Weights of a small transformer language model: MLP 1024 tanh GELU.
MLP neurons of a small language model. Each row is named by its layer, matrix (up: input weights) and neuron, and shows model dimensions 96-223. Each number is 128 + 32 x the weight over its row's rms, rounded and kept within 0 to 255. Numbers have three digits each.
After each neuron's rows, "fires on" lists the tokens most often at its 100 highest values on Wikipedia text that the model never trained on.

L2.up983:133146133129137086065102096145110150180145139157132079161097152068173127140149107098145160131156110164079104171139182150101131055070142130099137138164157152095090120135123118135133118191169103144149138085084136193064099187178176112128092182155112153117128132180146120158153199122153085118077089182098125177145118112153087097132161045135116205165059151121136065160102158154117154111128
fires on: "is", " S", " s", "os"

L2.up977:155168154082144090119172168110116110169076116158108104132119133109089120119087129101138100172145148136163114134154121133082168105124138083151117179131132185104114081195123208123113129189107116218160164113099131176131136107124119069137162161105173153166129155173122148172151106136082132123137144154124161122095112123142197125110167113096130119085071130107096192088104115174095117136083
fires on: " tr", " en", " En", " Tr"

L4.up212:142157085081134150068140095151158061125133111096116142124126124101111119082143127149142144118051069163182061131098145113153120109080133106051077098067146141119100120121143118156130218150091139103119163053143183171099114120168060120095125153107138117127133075183107156143134093086154113111125098136163211156144075152116131096150098093107145122110165147122158147149101115168137115131112
fires on: " publ", " bu", " rel", " com", " develop", " found"

L4.up823:104105136073116109204143154083158133145124121132147111144080089124159093135061099147143088096097137176151135129156116090077191091089140156171122184135145100120169132194134072117129152165120120118125121194145189106123093119145112069152101179108078165159155087101100074140064099097151094167163107128083161116140172195143169176148097126175131094093096173163134143077109116121159194134114
fires on: "6", "8", "7", "0", "3", "9"

L2.up795:146131127085108095136083108099083111164124130128118081133108118153114077074160137159118154175098126118150132101155103172143169153132163099110189154160137156150138099151147120143106012137135177103159133136120119154130155060100209136079070173167151102134150146068153158172126085108121172155079131157186152176139121126120126093159174197097137109140174094137141112175116131087147097168130
fires on: "ivision", "port", " II", " family", " form"

L4.up636:121156113119122134106162061111158145177094131095182115189136129164125081116082204162096087132123198120112107116106146115076153124136089172076173118127154092150116146128082160097117132187180181102060115097129134173106139143145125132058085147118109125164113136168095120176110079137072092137137137116113175138116050179174149151085112096139079162136057106137107109159129084090145120112069
fires on: "r", "6", "ent", " ", "c", "7"

L4.up589:137116192126127098127148147129092134107078095127128099055142103108108089125100146130126141152126092200129140139125161078092160136098120159168162152171115125076173147182104160115131141154099116091134169116196141164173111191209095088136086165160161141145156172155104121113105124129135108161087123153118122191141172138135190113132143113139067091138142120113158120185151110097093139167134
fires on: "0", "m"

L2.up478:101106141119128117148130124102168138133123164153115126088075159086097178094129150081181141111102167151144120089141103111177143136086088136104139096158120127129072176121186135190130143070114114143099169108109149083154091175104170073134205150125111179164115176130120045142151129085117121141121135129112078087196018155126155171131091101123090111095086146138154076141130172162123189109113
fires on: " Gu", "enn", " gu", " Sw", "inn", " San"

L2.up142:177062117129191134136122140118210124168116103094148123122138130134144177124177121127165097099107147103172112102192135103156146125088099198153124182152113111101127135126159136168145126100188130055172064170102165140170090083078155139161117135109122099124176079103155097191147141124109076125082136113131120109166136134131180161164173129076150149119160103110093101141116108125186057148109
fires on: " U", " Mc", " .", "..", " No", " $"

L2.up556:144109071099186115120090155125137154171092138102117100105145120115131137173108157102102151144141152144150148044158097157095116086032140139065155178157139102147120107153118086132131157075111110143117137165186153123082109137128149126100156150157133146134140084073101073116164128108120078100168107175086153154152132117156087106094127091130148137119112127097128145175108031208051103111128
fires on: " or", " and", " &"

L2.up892:155171053136118140076105070125133130184174138134125049097150166110114131120161070097197183152146140125130161130099138184172162191119091131148128125104130166148127156131154142116088163160131124110159178130105115135110130131124203131119125227113085107124155126116153103208130121156131107076140112127142118109109085128172103092102191108079093116087134153121159097178130136161091115132140
fires on: " s", " S", " trans", "S"

L4.up158:155111114094106092128152039147165125198090154086095102178166125121074117161120146103083115090182100109135121067127169157143164050132139149146134122115123125120156123130112111148127147184145096144175171173068130178077116159105160118115153093129064118084193123146168174129139128117091068115151129109145156153113091168166140129017092144114092146099135113123061104148097071098110087110109
fires on: " ", "1"

L2.up1001:123115141077111157110157146150106156115135131166130149105115122117167079079013107101118128177081127163150160147113101153110134088086085120127084170124115111171119137106180091167152102095111203157139174105189108088092118139095112109126120161136131107135153116134126158134155144185177166192108173104127067164091141151091104106095070174154112142128133122099137145159166172104107185152133
fires on: ":", "|---|---|---|---", " by", "):"

L4.up402:157159087146151102119105109129194153151207199129157113164107061152203166129185114144137114088170152092125082165167122138106118141127159078123147119088146144143138161130122157194140125201146183166107139113168094115105108116149149150121144088121095148147093128177116106159136136154077129139084096124136162153218137172127177164077115109176171142133122162150100184094093140143104087126108
fires on: " more", " player", " dist", " lead", "ist", " play"

L4.up54:120144140121138108121108133150064158177091144124092095147112112129127139126134139149107171085168178098173146106155163134095106118117151116102147143155093159150123162131121164094069110122140124167148121134087159115086143108175189137127127160145122095081115146134110103180087161129080117145096121080121146137144140129140095142129188170104163065142119095100111125088149093108136135149141
fires on: "ers", " R", " r", "ris", "ors", "ust"

L2.up943:122144153123142121147168108190161114204093141175124122139135117115142142099172109101173108112165077196178092092157163159152162078171117120167164114179143145118158152080135098115120106103070131164147147054147174165141117136057161097085143137137153093093149119141119220182165114161166157130141163135126133130133130157094068134136122085122182133129072114082182130139174130155113136175167
fires on: "ak"

L2.up301:104120160088118119111080117139099211202122170087119125129122073068111123091121160057126093090100054129151216072135169121113138099097155177103158094129157111100075111119140139142103108132144135153134128077156144152126156126153177222105159112091129124142127145094124090145068141140077123164129155143173144174144132137088129162147158195131101160089137102215161169176069143149154127151132
fires on: " sp", " r", " R"

L2.up341:137122171072126067128127111146151104099092116094165186116137127157150111114112183126155186182164181145046141131125120068162163074102126054089188092137107190136109148141133057119167149082142119117108166146086143110099138065174245111143112145100145118121116083128159111095116139132107088097138128087209144170150126093089133119101149094146063141062131168137095122118116088156105122058110
fires on: " (", " |", " \""

L4.up502:132148120130143115119088141099130116217115175124125086184106155089114155177108113122144100135159163086105182116147103110104085059117160121126153167107152177072144190124149146087133121144082163148149103124129119085109126175142182144082180219119107128129096175170148107160085129179174113167145132139135174152105130146210100119074138127089094139158146121117127124173160126135123132128075
fires on: " S", "ris", "os"

L2.up66:159152096103119141127091147122121144172131074109132148152108128107161085068083112134100141133139149115134122161165139112148164107105064159105110141096120091070121101122171141172122087081135091155101106128064124146188116130116202169158121146132055110160128105069181092128151101126155091128095146138147109147118000156122151144163127120113140142090131095143150137194114115198126088105111
fires on: " Mc", " man", " U", "ri", " San", " La"

L2.up563:122109162046141077152131078145155167152095130173176105146089096117199099161118166116181204140099164189114135047158116129106122081168136147138152141171143129191097135142131108142099132106139157162137083169101083103130168140188180088178072125101150196147129125152177141103092139122121127106141154137120155124167157083139135079205183128090108168084123142062132115095156121125136091102101
fires on: " (", "("

L4.up346:116105162172128088085121040132139141140051144167154148136126111118078085096122167067125145096156125159102096117089121090108166115134134149111111090136127174092093034136141072055139180119154099106159174131114037172104110199106159072139171124153140110167161114064096122143128128172088103151156126096095177098167173114129148141153107138187118088216108111108115129157107122160136153148082
fires on: " n", " name", "ation", "ame", "A", "s"

L2.up64:140087125112142155142101128145127148167086140143124139103125130133135140136123150122096120138112134134144155129105124142094186120092137138141156161157097082128146115190132151123148114104097123079047118131149194141088176130098153083098129140078134089154176108125103128144162159128160107062101107159060157169158170124131091127104118097176129166090059092108124130105132119182079168115200
fires on: " and", " &"

L2.up940:119117108116141178152126161107132162167154146118182141127118144084119202136125139167162176111132134106143145127173136120159144109128120135107164110152080139173138110102126144117134183125145140081116134095079128147165104217138127074137144129115185060160142116041119124113131100100114075128103164091099120068139066122128101126101090174077171130130127099080165164179100118130163167095209
fires on: " Gu", " gu", "u", " Qu"

L2.up443:130131178142152112088152162075214085101133133149144151150105146165113216096145175142094075128091132130107113101113124086165099113115142122112136142122083103139187172138147133189137102104153097152185095147151148075169150117156149134139123153167130187068134143154139082101052099101117170142098144117110100085181126153139137119167025123099089121173130129118113048078128109156137152121080
fires on: "om", " offic", "inn", "overn", "arm", "enn"

L2.up147:146126101122163111098162111111140118177091145176149104129068097125111088107143115086212060130131127148137147097178151102108139120199132114119127137118079117155117043102129167125047136132155146089180151159127121069115177094139129142090129114131084186113167128096086121138144133124099100113096089090086131146151162100111144163112091150154117140122042171159144107133174163122093114130111
fires on: "le", " le", " pre", " Le", " Pre", "ode"

L2.up844:131150141141200025085186088142151175185107151147122136117136110166110150149087159094128092158120123177130187120155165084107122172186118127100110146117115189134129062106111087105119088077086188100194102090098141113163154135157129111108162139180136165156115088101106116162125116099050119146158151159107149148081122127154132106124110177143113135146163155120081146138102133141145081127099
fires on: " le", " pre", " he", " Pre", " then", " sec"

L2.up859:162125068102127069071148111083133154182121077203180123156146174126055112193153126125111063154157152036093140082161149188143095110148095159138096117154096109140171160174138090090183176203122173093141157095122161121111081188134093119121164178152067135096110120145162206114110127155116110117161130187084110094066125119160142177149141135132103120149089091130090134125194105135115151125095
fires on: " The", " ex", "the", " the", " Art", " German"

L2.up697:155136145137138170111164168053162099134110101194132153100168122053104157162127098069109175106104084172149135128092172149127146115165126134091117126111115180117124045152120133131110133098099145091233132152112164142087192100082214064119150154103143170108112136154149139162106203146138123058111198165105149158124147125091078121112152186107144086082101152135150172107085167168110103096106
fires on: "re", "|---|---|---|---", " Pre", "ce", "ble"

L4.up546:127129139100097089151097157199188175098136150125138124076133177125126118086160136141134174091167129117131149060084177154106112128153122096132109119086135218129109066120178089199113136111105132115157114112133118173115126133136131068132166154086111145128145103102138114145176142110108145136138133106191106118143141114120149206099152080142142162111173176046173106131108114155206070148181
fires on: " he", "at", "onom", "eter", " the"

L4.up858:104074129144137103170140115163146126124162126096100070078141125144140111104119103157155083093156088175097120145106190147129205113089106178186139177113125173070123184226068168086113169128148158140119169178136112159086138108138125122090112140159110106110084114107092129163155157110129090136115132117155153170146119153089126131081190103107137100103137089146118108139170131128120131113090
fires on: "2", "1", "0", "os", "3"

L2.up83:167172131086111138107129135119117191154169082117170118079151135074135105040112191078089101078088139077129075078110125130097107105159113115132164176182077100164080150106135139096110134045100136136130165144156136118150114133169182086127131104154138106151100132083110143133068159189159083200159135113107118180191138141154139115099163151121145159152175132157111153132130173110172106119113
fires on: " not", " he", " sc", " r", "R", " st"

L4.up706:140121120090121143135078137218186123178080108176119156150109115118164162120138152096196189149083118143079118113177150121112110097175083088141135131079116184155091100076157131116099167063135152133158120171137147129142078132159172136206054109104083141129098128133139182052075145154154065097151100161133122174145111134162104096086145102165089172100166148096175132113178140107079191119077
fires on: " (", "("

L2.up420:135174131090106120037136124117150134132166103109145155078147160050071072151109131153088136145095126104140156155130158135103157095104104123175151131117153135148140156135135139130165114128077196141082157110107108082101130145091144103113111147111141073199123059126120141164106161077189189180091119080136060123063159060065096123096065134144117144163092196182147143151198115113119147133060
fires on: ":", "=", "}", "):", "ity"

L2.up43:121127125122230032093114142208092125144090151173097086106122096101072114108102148087058123137117155101132118135137134139132095134118138100108091157123136158083096153105167195133166149154145114112080205176102197124142132131095140090107131112128119103158099092129187152146123087108153133121118109140119159162081074119096122151110189137100149155101052147152146184138138129109178139110104
fires on: " en", " app", " imp", " int", "int", " tr"

L2.up1017:183131072097115129085119135162125100119124130109176112093096127076125121157119152116051159128099134125147129144182155100120164115063172074143174190104163075113081118182153120177134148120122150148096129115153130093079142089157177087038126146086095120151151114117140130130163140109092092090127136123121107162086155101120052129083125114172121122119098117119130118103104097131091157088125
fires on: " and", " &"

L4.up133:106141166125154110106132125154190162135083157097138063157115094091123157102075132129131179114170097138148123111098146144094121152114141123123099185098121041151087150168062180113122177146128164143172137091159090145118175125126189089126138137098126101153127121080139178130170159074102096144102146201073161182173202138071144152140115057174095107146092103142150132133095144156104138098139
fires on: " and", "al", "ight", "ory", "ics", "istory"

L4.up136:128140102097145122184125074198121116124146117144071119075096121062063123121165167040125132148146149108168131124154142147145148169186143128113075118146188141092172160139151103086067147173100126145055151089152121131103148157123137140150135231118161135121176134212137121151169100133174078124108170098083125147129146117092116138112122106126126152162107197143154133174136092146108101150128
fires on: " s", "ak"